Part of a small language model's weights: 4384 steps.
MLP neurons of a small language model. Each row is named by its layer, matrix (up: input weights; down: output weights) and neuron, and shows model dimensions 48-143. Each number is 128 + 32 x the weight over its row's rms, rounded and kept within 0 to 255. Numbers have three digits each.
After each neuron's rows, "fires on" lists the tokens most often at its 100 highest values on Wikipedia text that the model never trained on.

L6.up393:122119123175102199098108145139163093135121173185109168151146111142177174133145132160145150099154122162062062094154102133103171138110075161132114154077110165185120151113105150089144130150154156080072092109138144138122057075166123109113161102184127150116086136124080118167139134149139103153
L6.down393:100113122099109098175067154108100152169120147175069122070097147159093197146114108120171121169066106071167086139113131117181137182165174088113130165208162087125105129112128091140131142066074119120201117184152120071109062171183127126140126104135176190155105126123114094110085168150091116150
fires on: "; ", "1", "2", "S"

L4.up416:085125097136158135110080073096128117095095112131177073175128165190146139086144106154126132127142167143098133209130110145144162085132085101112122169131139108126129163127129107041142154163138122148094215100189095120164150125144094157148146126171155099140129133141158125097175102147088184101
L4.down416:164166097094123148145110133120135138132118113118138143142114121207138151083119133063073133079099110098127136153126103054114120137109145128111193130099069105134147146137138176071139106078112149153226106093167170040108133144146122151153127127134180139156134080112159141186081157126137078138
fires on: "-", ".", ". ", "eng", ") "

L4.up276:126053189118130133104164175121031134130138154183138114123161153110114114095124087150086131129129085161146115066109091156105052145138133101174150132134154097121110131060104111150110151084112092143075127122130105148062153123123099072162110150105094137163152107043143115072103119152149111156
L4.down276:146075144152134083022165160096097080145099151112113085149116114145110140146128145113166166108129058115179071139157159131129118159177123157141147096151118080056094121191124137108177116100173107107133131165140082182046142100126114137151189118081103137150140105125082092081155154103117125168
fires on: "er", "id", "b", "gre"

L7.up332:086136171123155114139118100123099137143092118151182089090093133130147122135092037152164123077067082128102126156142165148110124157088109126107138135144125166084124115220074088109154186149120098156076132131130145123136103095155115110155173114079133150131150125126103058139057089116151127114
L7.down332:115081156117140099107175155138147142109092131119142110098114206084106137114182128139132162108126077136035109116106116160168167155112130195208132148100142186129124179160140150128165148086114142135110172132195182167122112133160154121134114182109127122104125093124169124158120107202143112142
fires on: "D", "B"

L4.up611:129140153151104108089127165145113084099138136137085155119114149147144059082143131159136161166113088132103069164206133121153092128191105081117168137097121124184106096106079111127109154100108145090123187132148136098165184199100100139103064158161140057142107129084153109055173089130162160158
L4.down611:132135111130146062128069119179097213148094151096158104136123119142168122181068137109117161155174099106143126078102138145070138101048133199087110119137092145118117096133136182065172116086136166099130108096149103097116058121098181140151162136109172164168117091126109138134068086151154121142
fires on: ": ", "and ", ", ", "c", "of ", "–"

L11.up59:121147145158137043131177145157134137166134162137134192165119132130158139097126121115160093147102144099102173076115097133112098125154151105135177131127133097129127074147085116144111177106104118065126124088120129113169085100110084105132134120169140134149113166151194070070092114091231114139
L11.down59:111149133098137157055096138127077157140138144109170119169090164071045098132185148153109116125107083129160056113129116135105121124164150136181107164188087098135169120127069104123228162140138114114116141083090135116130083157097148131080106100078176133097097144088177195116138167128077129133
fires on: "an ", "(", "An "

L4.up469:123150128171180113120080139112064170142102138147101163122141130138173103150136110152123139099122110141110103136138082090110134048111125084153104129137101135154119163129128116200055166145094090074142246061162167109097131136120116080143063107151115114108111140130136117148176118137198128176
L4.down469:181119116119083118108116130139094133126136133109134117156146119132103115127109112121175081135141083106087184138123143193085123160098171145123101128126112126134119152092113195081172075096182125136164130097108162117116091124141106173155130055144061176107151141129144113178080172173073111153
fires on: "– ", "and ", "& ", " ", "- ", "–"

L3.up606:094137123102153122129164148141120096129143109087082133151168123126121084075162125160077163189096094083156133163077104129128125149167170142027098123109158136164100138112168118147141147135153149099169178125115166124175152161136075129166148207108102157131134133183126139041050095143119037095
L3.down606:101147128167086111158124158141081130112163135179199103130127140101114149183130121127162105092126140099079171131151083114124081173133091110141134128134152141105163119095157112105158145089097101154138104094167113125168060143036112145092069129124179133129174064137104122167181127182093137174
fires on: "op", "z", "ong ", "gr", "ther"

L4.up519:087140124112145177071129080106108169141109144132178136139189116159126135119117085110097134103124142081154125100073150043147076135157141159128125100085199182101146086116141113084100119070105105133165140128131162115174141149107167120127086120141113128118093138146111112126109153068130105133
L4.down519:131120067201117150130136119114067091106111091149131136116117157071092157153140135148155120132164128115115135067123124205082132176139161129115115162146144103118180137129103137125159181131168103138140151064138077170079100118109107182132054076116106148159149162136159150139123115097114135157
fires on: "ro", "ra", "le", "Tri", "ry", "tro"

L9.up587:093129176142104152146130148131090171114164164137125156064107116184137108142085126134158155118099129128157143130064105184117086070070145108116135134126116095191112108107109145063042091096180191149108117156093196148113151127145161138144136131073116131097101088144107105136103148133209160125
L9.down587:105122108103123137150102141129129101057110139110142099149099176096112151132172134065163100124040113143120152136153145143105163164108134085117156054132092129186138162119063161198155077126086140113070168090101151127119118119124136179089133103161142146106129128120064100107089142178115114109
fires on: "en", "or", "itor", "om", "el", "ern"

L6.up274:115096105155177143091137192199123100109141091181150168183141160166108187095169121186096153102081156113195121103131166138149140168099115143128088133158197158135133139120092081126193152116181167109192156064135133157153133139146159102083081162148177109118108148112135114089141107118113169139
L6.down274:167097159175155153153093119088119135134155102099171119148100079055107139171117168147106165094223105060122125157074144152162101154118097086141119139141147120171106115099112083144067171133100106095160115195115111148103090132145172160155133155192097088160117132142166186062141173179136127168
fires on: "d", "pl", "r", "m", "fl", "wh"

L7.up288:081170048136156094144121110081115124139183120105150159122125094080157152131096129203175107153111135116066090081140126064093051093200127082126136146072176116157119121141129097125126122081100119149139161150111183158141116147086110124155131135115158153121118161159083089135155190109118099074
L7.down288:148118083165191134141128131137126122128085119058183108089111158146102083173162162173108092150095100158136092111142160183079187087100133145046204188130166151097079095084154134079154141124164173053158153098119098198102157176097143145131164123090149115119106141164130200087143131166104123119
fires on: "on ", "On ", "in ", "of ", ": "

L8.up291:183163134156091139149116165113144139212122136165138112152111158111132078123124157166145130164119150120159135099094087125109165116068151115132149123097064098179144126031212082107086102136135134138129167135127177162084130071140142155049146157164160157138145168076130087136100120124159160108
L8.down291:123090065145114136104130164126150169131202123083143108127146087104137131113211048094137193161131148111129099173165112128143155121107105105135099146132131172087089152104096130092123115114141151140213130120114145117092128130123084172165113097194100118148107163148132093165104113194177173140
fires on: "; ", ": ", "| ", "ance ", "/ ", "z"

L3.up234:102136164142080085181185172137081092096102155121128134186114118205127149141142111154127148169143123135144165194119152120117129121090095127105116102130110154133126157089139159096119160197184151138107129120108127092116084124103107161150144121080131139097114142111115169102141178113220077180
L3.down234:184149119146139147121095105154150131097127161143174113124181093185137103139205151166132141192118213150064087117136179111148118140140159115113108142138170127070083100181133141073146127144141119066107151189124120115169123157154138164140145129121139136123131131133178162153103124131162145206
fires on: "& ", "or ", "por", "The", "Por", "str"

L7.up324:096103126215122114117138120193134129159116179117119080149145123115187132126124111095162181106147163140141184125111113158077099164159130118129146143171152167153109155117142174150068165145086147197147123151134125166125155150168100070104117163123097104150126098154132119130140053139186165117
L7.down324:149116112133131103114104140142055090121102102124134151109114121141103172127128121128101126166146157109106065096075117127185166098144096121079079170110094095125133125117207130097158176108114168119074094080142161118117157143084080134204136154113129158140107122117079090130106116137060110162
fires on: ", ", "el", "(", "is "

L4.up445:129129174154117114091193145107158141097103170156157154121129087144105131145091049085149055095144155124096189171093109104094088148153073164073129133157152178136109126152147100129108145128081136107164134105113049181110129160137128068192114163168168078172139130177110120084141131145162175148
L4.down445:123119164129128109117104178148080194106147163095134123172148112107140106128174143082123077148086168082099118100117157107133108200095098147108108169076050138095165174172156174133164101089047154085122080097120061072152125144147118168172125119102135164148101104127129095142139158122152093114
fires on: "| ", "(", "our", "r", "Town", ", "

L3.up633:068116135100144089085126134110146072091181151138088207150085127100124129159092121173156126098151136142133147169124140137110072136183118059182110183039133100132101165147155141096103118086121089142069138071174127130081078123111091134155132145182114133080143158155122155113152083150131126131
L3.down633:111193113167098141097140176119188120119128092119101104129084134130099087110114161096135125131140154142101120137115159127119078146136165087098081195159095142146127088096090125084161088118125157142140058119117118104131127112162116175181141182134218158102077140095117167154060102155160147188
fires on: ": ", "et", "in ", "ar", "or", "l"

L3.up173:082133155105130100139095103115145114111160133174088094091076126084121115122067136151108102164175099172191141109078128108093137152177060161179121094193120120124139151143126063105088161083114103134103145200144112173112095137089175136117140176149154156060151113140151096098078147137106142158
L3.down173:150109137134112166108142112187080107136071096103159109193201115104121135135086061130101122071124122135119129178123123123182211133091206076107174140090134114159110138114168140151179137182128090159083070103099126149140123154137151153179147099125118121160102115130137169110116140132147118095
fires on: "ed ", "ted "

L6.up219:133139121112097127108104160105127120085122134153130228121149207167133185099147142141102118159150105143146234160108132088135145085158158183104107092118102085156081119110185135115158171125124166132124146093102176109107105135139148129088134149138142115090101189081148110111142143132097143102
L6.down219:102161172113154188145100156096102113125117120084158058146139100130152110077070139088087111124109187156149116068115159113163093113095125158109186150110146124173169155164117152148164095078059136118118163130159125184177161117124191114162134046068111146125040079116131089137102090154103072116
fires on: "y", "y ", "Y", ": ", "| "

L3.up124:120162182085195084162158115167145142130158144118148093137103149169115104096119103115165103092102109130121154122143085182152083191143175155170147125120140181153116134163136132052155132097120169183111158086199146075122099073132170145124153149089099113039146128078156096131041187152169123088
L3.down124:118175093124146165081150163124086177114084102156129152133164139098165152192153120137081171132104085169144117107105210115146179079132060094135072095102144090115124106093167114163145160151148132037146150102146166116153157103091096094169095095091105153142071113123111103082156147077125160156
fires on: "D", "ar", "H", "d", "es", "ld"

L4.up489:124111131157137096150127202157097151181160137144145167103115075072136134147135092145203091123113122155120132155098152094106150150148115152128115121058093151167104148162130118148118116170078121117145121130168133170131128118093168090136135168136194091148091124149156147159100186132118160170
L4.down489:085110189139138104099052165139129151064143149156169137152119108101158182088112133103128135166136108073137128098075176122119086143080134094121131138158139159117166168153130113107167150107063147103109083128113103105143126125119157186091084167119075141138113087140088116104051084121100091055
fires on: "| ", ", ", "(", "; ", "\n\n", "in "

L4.up278:083055148139153154111143151138158116112105118087103131108120136105142120111115126108148119129119126148087121138087157187122097076156109105103061144041140151077137135061132135152133123146077136133088182116138123159138092143129120135132109140125126144086124146061061139156131110106121118137
L4.down278:111161163129165188059111128177129144105156169069106073122189160150089082138132185124136083159103089091120085119144130151099173133115128131141144192134174076122142136128139123041159122089137112070186115154125124155091078115150167137207087153162154103142134061091150142145128172116153175071
fires on: "within ", "in ", "about ", ": ", "ing "

L4.up632:084121087147116157162112117106128091119062143183136131131170155150152117142117140105190100181175142117124132149118091091086141149176097151081123144085122112147116067087140107134126154150196130141128117150123198177077172153154172114111131145158111117114106137107090124114052135112125141092
L4.down632:128101171057147118102167123160142099212165103044125139116093128143160134150144126080119166112101122209152174152124142155152141058118117153176112127147132145136117178073085159128142135134155118183118113075118196135122157165171060079127116103070095141159143085135156136150164120134137110118
fires on: "the ", "ver", ": ", "| "

L10.up499:129105138146128142139081157146125071125126146117125079149088161135133064125074095109189176145107107113092101136152107117092123149125086130145106158191165150167105090105144110103061032072110134120117108148119102131089171126163191146113168111146079134138056113110178118107084180205134129111
L10.down499:142175106116188166142165117082094100101127166075159157129116127078096126176167151095162147157145099123168187143143149152153152083137122136160074121167115128177135119130057108105134147111105150116106157084152125138119142150191090136133141170080099188121083112166155196143118220139109112155
fires on: ", ", "and ", "a "

L8.up131:124161109139098123128129197138126088102079099144102092069123158150110099153102132094172166134077186056183165127117108149120131194064070163106172117144138167091146137226115067135109137112096131120180146139135114136133138172096118108157099131116120149123151135168123128128092091142165139149
L8.down131:122130082097126204129160140169145131110134129109105117159084133147146081071190120109173173148113143047088118093086148215224075159102057175042144127120149113043128092128162109120116108127101110120109121130148153145083147122106118172121130120117163107134185109132130100117097076155112088134
fires on: "C", "B", "c", "R", "Dr"

L3.up115:110134128094138188153167165155106165132145133141131079131052143164152123178081127155196098121080149137119092152159056174082130136085143180189104108126127099150104154143150124188111209082136081159153085128170140118146168125128169113160156076109088144122094071180121084124120120093123129161
L3.down115:103146148148128083137149119092131127126074128091082145133091105121153153102121117129125151144073138137084142093121146116082118084087140088105154082147164174066103179031124166140091116121084172138107220126131112111149071129146124107135184105156099104095155109117122107070108167120117106144
fires on: "k", "Val", "20", "g", "ad", "h"

L3.up309:129128153105160167150114114138153125115137102136188106106175171099070099082112148135097098126096108161130050140135093089137102182077120165126110160159070072121088133127168130112113106105096120145108138119099159185124142131147119167088107133117182064139140158149132097090144101152080188155
L3.down309:120137097120083134106184095171158129113038122077123123082176162124147189113151103171122169170134144175101110183131102146102094143141113129170105128146145080089053120117060181103129128151201098148145144127128126136123157075117129197152125176104113159191098106159135106102104120060129134211
fires on: ": ", ". ", "- ", "A", "amm"

L6.up525:058149199135116151194114181133110159156099127098130055142131109144135140118074143113132126180141119117129089084074137132108170120124136123101089128107104111120179143146204181061107173157136150151126149089110130117122138109092156129085131116178147126147107085194090180171129086144116125144
L6.down525:097146154140101169167104115151144137139152171156137109192107084099108101120098119129149147125113154142125112110104148102217114153125089138143121165151103129174167075155113116162154120087154163127162165066099064180087152133123142160168123137188108119057125185134141107182112096223191166116
fires on: "of ", "at ", "2", "'", "\n\n", "pp"

L6.up611:200126138142112100155110123106156125171119126115095144136152072125166147130107129102098120122143116122091164120117090043184135118065168136157116162181118148138094131080111136136058140120111139098166162159136211146151158134179110113109187144117154118058115152173165074129049105155171183169
L6.down611:156187141132063152144100145096174114112130104137127128128115117144134093097161050117162136203083154100104144099121072154118179131121112093148147069110140095089149195083124103144144125102148161070145069126122162127177113183166148202135129147152120114119128112073114079071170101091143176066
fires on: "| ", "S", "; ", "2 "

L9.up506:125114152119169084112145125211154094106128173129119156112088161155119179181167188150110102158137135146163129116142131096185082137087181131093096085062144016151130117131062098131137110096196117101123166123125143115157114147148158129091160116161148127166122067137188025121110123156162112108
L9.down506:186126099158136087094146114159181179136132119102105101137119116112097088104203105129091160129151164188157150094151096160118173088145121087130142080168157197164127118177095190136147164151168155100162090117105152129095082095190158121126121175139139122138128114165138143133145178116156090168
fires on: "St", "g", "gr", "st", "W"

L7.up413:066172121120103191156081115091077116145090152090154166156155129130138139118073158145141131119136110144128109116180104138043173191106109119132124115145050149109100128122137145105107127165133071115125127139115131197131132110043169108033146210125118114118065136138147114148105096060098110164
L7.down413:099179154110123155131095168096089117148072120099111084107156084103137093092097162117087104102143073169136106089120107158183139092069091102121140153125157161130106145085057150130076119134134125072131135079097142133076157094126102138157151181118129114158147127166177100148125099156211109170
fires on: ". ", "e"

L8.up582:161055188134129127156162199157143054102160126117126091184112178132093071116125084124148157104079101123065110144136157090096145114081107098128104128170118175155132114093099155117119170169146120127148119132138123083169180096183125122168169128142066160116132088149187141117123135153149108073
L8.down582:069158146151136139117102099137122149077155116139128164127119116129143136142149153137102112145150147128154081122147102124133157141148123134139164121097105142140122169140208142112129161081116131159158150127100168244101116120166088111065153176121149136084132192151121127083159100075154100145
fires on: ", ", "and "

L3.up464:133159157126176103073117166125051171144108151118150126093088103085166125136092161161157157128112128159142164145113160105186039089128137093149115163059144149098084143177160111135154113171104088072134133090160097089136121171178156142159098140174139119073124136085097100132175083141126151138
L3.down464:173195152188140162202169149103169110128151158145129118180117140152115069074166144099140157156101090057130063090174187107154159152134113146056082125126129097121119100124098175126043124145122132102151112137119134096092136137139133167127137102097210119095152175106158197118086165163105092094
fires on: "and ", "- ", "-"

L4.up530:064106160149172137149145063081140155087115076119128060104091100136127094087074115141125121205136052160128181103166098120112157183166126183079085110119160108115127116158100145099133136093085072156170139143083132160098073120130148144082156158121211095123085163145131118077194125166162151171
L4.down530:129132148142128162111108139071049128109099071067177122071106122152144089127096156134155111140097116142130193138146022109110094139095134083153110158082126072130128163133118130111111163115118128150116084140123101145134152162096164142170096090111170144121116047124087090139117146126082108177
fires on: ", ", ". ", ": ", " ", "á"

L11.up253:116102116109139145173164094140131169125154108151199144138174120156146131088096123108175090111154183079140110107091125104162133164119135046123166103103109203159097112131178105131119131184086149135122077098114173127157161059156113071099136117174150085127144206136191116129165190188106156135
L11.down253:171123127144110142150131132134074119088116151136133117127098128154184158065127099144125246116117167127099119152142139124064145062160103172142123139091051096094131105085088156104099158166103091105162176113139122106119133170140163135129165167141141128074097121129086134118132185162140168103
fires on: "200", "9", "201", ".", "15"

L4.up281:055107126081159183122129158191111061115142140114161101121112183079166080112117103101110082153128182087147101134150143142130142099146157123122154119146142109197126093124161099079090121144088101105138152151091131198103081135139087130131129111156194138186144079100122123129083108108114163119
L4.down281:107151170094112170074065199175106145135064099079091185103116117086104096142134150145130118163182079068120130125148162115138068132154108114133093203166120132140147164163151166112100099127122123107093159118088089165158117098123110111138157119108184157117076044094071111109134121090119113117
fires on: "(", ": ", "form", "July ", "ly ", "only "

L4.up273:085149133118114085150130139137143095069102111115151163132164123180131105180187107117128133166127101117110112164123144132116122139137141160120111122120124123115084147123124165112124176132085126110122180214115064142115124133153056158165159122083144114144115180132090116133182204133143116132
L4.down273:128119069120127138171076101149125112077128106164167147148117124177109121089161114093121133164101122112128119130141156111173186134122167124133060150136125092146130103108112059151156124083164146089075155152091147099117136165176172142130136154129120132118070134164122137148133121094105103164
fires on: ", ", "and ", "& "

L7.up196:135104150128105073103139175104155151091119142119155087141143096120125153147120129121175090139115125107128109184093083116173115175082106146106129109168081203101109105152141173120138127156124134097197156142144064126146121152092094118156142137096187129199110141132144080077095073090120150080
L7.down196:147146141126121086096113106182168066111084143070159122088146090067131082154173134119102121127148099159115150128098154161101126099154106153165186127174084084151112147173141071130089089128148101136120133119136120101152135175118184104085110140086144099097131126146128205149061136152149089142
fires on: "| ", "(", "of", "in "

L8.up335:115130165134161144095118088097157125128123148082076125107123133136107096143142156132073169208133106148188128104128112126121149079075137086136127096102163120186200091097109163104077121078135112110119074074121133173071149112156163085140201171121143139095145061123146058193146136134129107094
L8.down335:117121127182117148125130143126158096118116094106123092109147111110147092111156146111174142111131107170201148089112164163183073126072126160112128131139169098110133137119179098144084122146147094142118083092153041164133072149167138126105111177145109077132126134072123188141092119173085095150
fires on: "St", "ide", "Le", "de", "ern", "Jan"

L3.up307:138128160135159105153086108126201132168138099144162077126090166108130126150091155116125193107122155162119126055172129120095167187121139117177110105095141112126126098056136166074154146141127090101125155197101111193134221084158158097066143152125099179111110110206094130146147131076152120105
L3.down307:095135146100115124153141135131061118115128108163183140094139119211094094148075145099130157168118169191156136091125103113149127111115065176137119173163108093131158147141126159112093108129114104107146147123124153162095116133163031170141105087141168105161181146142153096144128154128120125142
fires on: "ab", "id", ". ", "ac", "l", "et"

L10.up480:114083172107140121141156114186158154106153155112074166154120131131185111135088124067180109150097075096116084136119068107137080075125170134205124100141173103076141138098174210151113137103111119167137126121121126083129127125102101113106081160100129169102193081147145095178113120148162165141
L10.down480:068155177128129126158133140097160184090100144137136059154147165111105143160100116195166124117075088206168165110141144113151090075104124156145108109112115052052151132121134121175090192158107125154137093085126196083166180142129095138147136114165160125124099122153116097092147189120140130131
fires on: "an ", "An "

L7.up85:094049129144130103162121148151138130149099145084097122159115106125129073090058093160096097147149094136156157083140091118140104063083142093125102160148132199117191109128163171082107138096136169121101128166095107106158119133054093119150088111181103137083154090059137088136155138078156146140
L7.down85:097120085114155143128134109103145156096125160116129124115180075088113118129188148062122142152140142117106162165151106128134180102131156122173121162119179111099100186165072123183234124118148112093143117101163126199120138133105099169121084097085169097100146149148166141175126131102063151168
fires on: "at ", "an ", "between ", "to ", "around "

L8.up166:144057128069088178094139156066113118136065097160158163135114177167182158159131070101073114141139101188109145107097128125127120126103077094131115104169168102102143134180110188095154099151109100121171115144089118159080150090154148126130153139146104139178102160095110112132144109183174088091
L8.down166:133126202060108098161113168124159133129157127155155149130100201132127088176153117143050115124129141128163183143069156129098135137095073094150141139151117138107134113140191206114129124097140168124081093128054150090147065088177120139106139090169100090084142140114153063154158073109137101125
fires on: "r", "cent", "ti", "enti"

L6.up360:178119188160204102107150186102147089172120138099108146080152100179196125150068153070138075108121162125114097107124149132137115159124108070126110145170116155101118094138145093109108149139101143158124147163123136182111089117105152136141021167077117117144104092137129092174157168177132116088
L6.down360:125099116149145094136119148124076150135139133150159178116148143147169143119161078159134133122070058153129139119116157115081128149191173147119084133142135119087114171092129148113150161138113190081117139180143127120095098142122126122141121153133167205074139145178150102180129047098116149086
fires on: "ic", "ec", "en", "erc", "in", "er"

L11.up348:185116076170064130121173111145077063090155116139120121133089094181071110188107105194154119104085160145114157111109134083107137133163111097140099155127156078094075149108144096144136155147114078118137152173116106148079094176107192086081116129088122033110113102168179162159078109115176147123
L11.down348:127104112170089176223068162204126087130134093128187108143120124129121159138163173147121191154125088156136067109149154103110050154138140148126109145123094130124078139098152155123143101051120130119097116126126150079091153097106168120120122110119148129129054232123141148121145086092113131203
fires on: "\n", "ass", "mon", "television ", "po"

L9.up228:093131123145083109116114181122155135131112108072078108109133136175074112158147171155142155126095123174164128020133075155177103138110135135188117128142141133170181101066163105161102165085157131129107187102146083133187105107155144138142153138146141146151130102125160045148145119134159192083
L9.down228:153159134094109140156100129117110142071135148134117124082173095163152082149205139187119138157146120146176137115109142122111141165138106110118126123137094163093071151173164103103143106127135094177144125142151115159113198133190123133143153221146183148201143107018123134118080119098158125078
fires on: "Le", "St", "R", "st", "ac", "an "

L3.up320:188195122152108128131106180104134167093122101159104129091132107106167066133112125165112123145080116092128189105154127141117118144192072150128168082172112118108128149116088081060088113065176172149171154141102075120040157177128175091071101182154105137169142120119097098124124115145141183135
L3.down320:147076099109125090160150055137132133222106180185144090119090084121150145129113216127140144198189099127174074110125087102136160122058129097125095131124120129112097154156127124153114156118093132091129103197137129133181174130117146097150142128142136103146141067164113061079156100125112048146
fires on: "tion ", "es ", "s ", "ed ", "ing "

L8.up500:145106089120080113138159146210104156111119151170158174141180125131175068081091109212160104123094132139131139120235127173092154174066082103100114122184157118084079149129110101172130129133164112095155146098124158109091095124143172139162106137153116148115139094146172106162137114139102170163
L8.down500:097089115166143125187039094143166173123174129169047114120143151113160123164122127077159168131141117116138176120114147102085132106127160145154137160117122158196180115100136119152090073165136152120055118114203150122153180097129069120108131090154059075123172094160062134142131066088163134207
fires on: "d", "sp", "| ", "pl", ") ", "C"

L8.up612:075143173134119143153219146125158113159094137184086116165146124144155114134128077130155156115109150119126172156095091125112089075188139191115097115125129137117087150148132061113108120094112143085114139142115151159110081122123092057093082099099152143153120144116073083135105156101228135108
L8.down612:089170151098159052128121131074043108158125111124101117161109136087139112110124153125190141117155104111171124098180092150062152079128128155166087134142153171111159161128084113096107099181112119151103093082129103147147159107102117150095135058120177122131094136145100181118150149137140095092
fires on: "(", "-", "\"", "en", "or"

L6.up534:146096138119156181098151188170126158132203131123133158147131145150122135140110090147158173162094120105149117145158108100110127097130100182144117149169092142141172087141109170128066110116183106117191148091116118131087187079111178130149115233159100131138106182135163079130136093170089165188
L6.down534:114205130079065148077168149137119147151187108133168105111114130112176107130157133103151169199196130106133136147123125115189115170104053140106102169162160121154041117171143141141141137079110099124140164135097138146141145084085168141087104079140119130148183087105114106145143127151160154121
fires on: "y", "pol", "ad", "| ", "af", "c"

L9.up497:133106108152161138102125114152129098082109052155134166113088112072155082094126106087191052106113149108107117192077127028116156093185084179123173116137150121084128176090145148136116081074091140105115147118105100172143153144146129070140129116159126090096047135118122121135086117097169141128
L9.down497:128181148095067134156139219092120115096137165127155102129142176160160126150111095146125133161180156067091135103152164128140098169107150167165083113132108130131143172126135155163117088103088116158146099151220121164106102190156097140084156105082138108178132177097138151135136095148120043131
fires on: "(", "| ", "y", "n"

L7.up636:150161114127156167135187189114107078073137121142098104120097106143123194115102123115133111125062146128113118141123085186091145161087142189152116207044096105110095073091145120153096134102146129156107117106179144174142083123168154116061186153183079106143099046115081130118132094097099149104
L7.down636:127094096090168107130164044137182147079145101113124179113131049086140185138160161150158115127074127117132092166124078061153151069100156090065132105185177105123104092078150118206136115110104135136104167164138131156132189063125107118160128119151148128123149141121092104116119156164158108119
fires on: "k", "ack", "ok", "g", "ch"

L8.up211:073165127122185094094142157203122050125107153143104153171058146078188094124124075125164125106102132118077137092063133174153094143158133169095141155175133134116123156122104127075106210142123123098124075131118079141128129158135108149097158166126173187197074154123102110097070177130173179112
L8.down211:188136143152113098134155114098143123110132160135096134120101117032112123124168125094139105148165126057122138166097161108096180091090086164099087138143117083061114120125110125171118158081093113180104149088164119150183149124188115113076122108101153168147140145110132160118119176159094094123
fires on: "(", ", ", "was "

L10.up387:091078117143114102100179176139101142115140103153104158093138160170130132148168105145136123155081101173079123193085121147133121076123172142085158092167097122123084162105139133120137111187068124169150134118080112114088139050150126056104116119161198155144130148091157079101135152102153123140
L10.down387:079112131102143149115103165120122119141080124139101168102144094149168160143117163172126101175161107138116130134154139116162104172129103166135059118127165105136185111226092077099148121131116180140148108086075109080120081064164113092092152107131146170140091118159111150151132224133121102128
fires on: "or", "and ", "-", "y", "j", "| "

L7.up531:071053140152053135154090179100195111128107118111130107205131137151123118069152125127158136152077133089192097108160122076118143107124055088147097144133117121130145125093186108157113128087129122083135131085122110116129152111131083111114138100114169179133110207167104148095152144151049138104
L7.down531:136113134119166109102131073135103172177113151124069135090133153106197124106093086110118097106178134163147167171147159168110133086144109093196107102130129109159044152151088136057196193175149135100100122135150075147168081156117184125130077139099120058121148106135073133154078139164091115123
fires on: "; ", "more ", "most ", ": ", "-", "\""

L11.up605:089134169122066122154125159051133075116102148114124129156096180128137163039091154190180076166136137138138145116101155080131137128106080170108131156183121083105156172145148078111141141055124066122117177125143107132141121105120093077150146149154123140165158139123135086146103115140117110115
L11.down605:124145084173081116123164101119075164135117124122160176136159067133069061116080071099101128157097152169168095134174105148166098180207114093197161162117136115164122079159104098107103155152167146157174070061104136139081126113128114180103128087139120097127095128125118133130162201163102152134
fires on: "\"", "-", "d", "(", "it"

L7.up123:083092158149149158116136107146109130090067121160138081199110125164143136088089154191179156112078090090099122134181116162103158109148148094085130155096126140110119157126177110160151141171151142100142128120167106158172109118112072138079112088123165082152099124091088136170114121102077116074
L7.down123:116192161137133168153110150133150085146176156161153108137111146095161093170136120152161117138179089132134141089113151122156103089178121142158099204098144124118088174057150124110099116121086138149107163103135130187088105147153138127154120163141147166105148109048145072082110154129185155100
fires on: "-", ".", ",", ":", "av"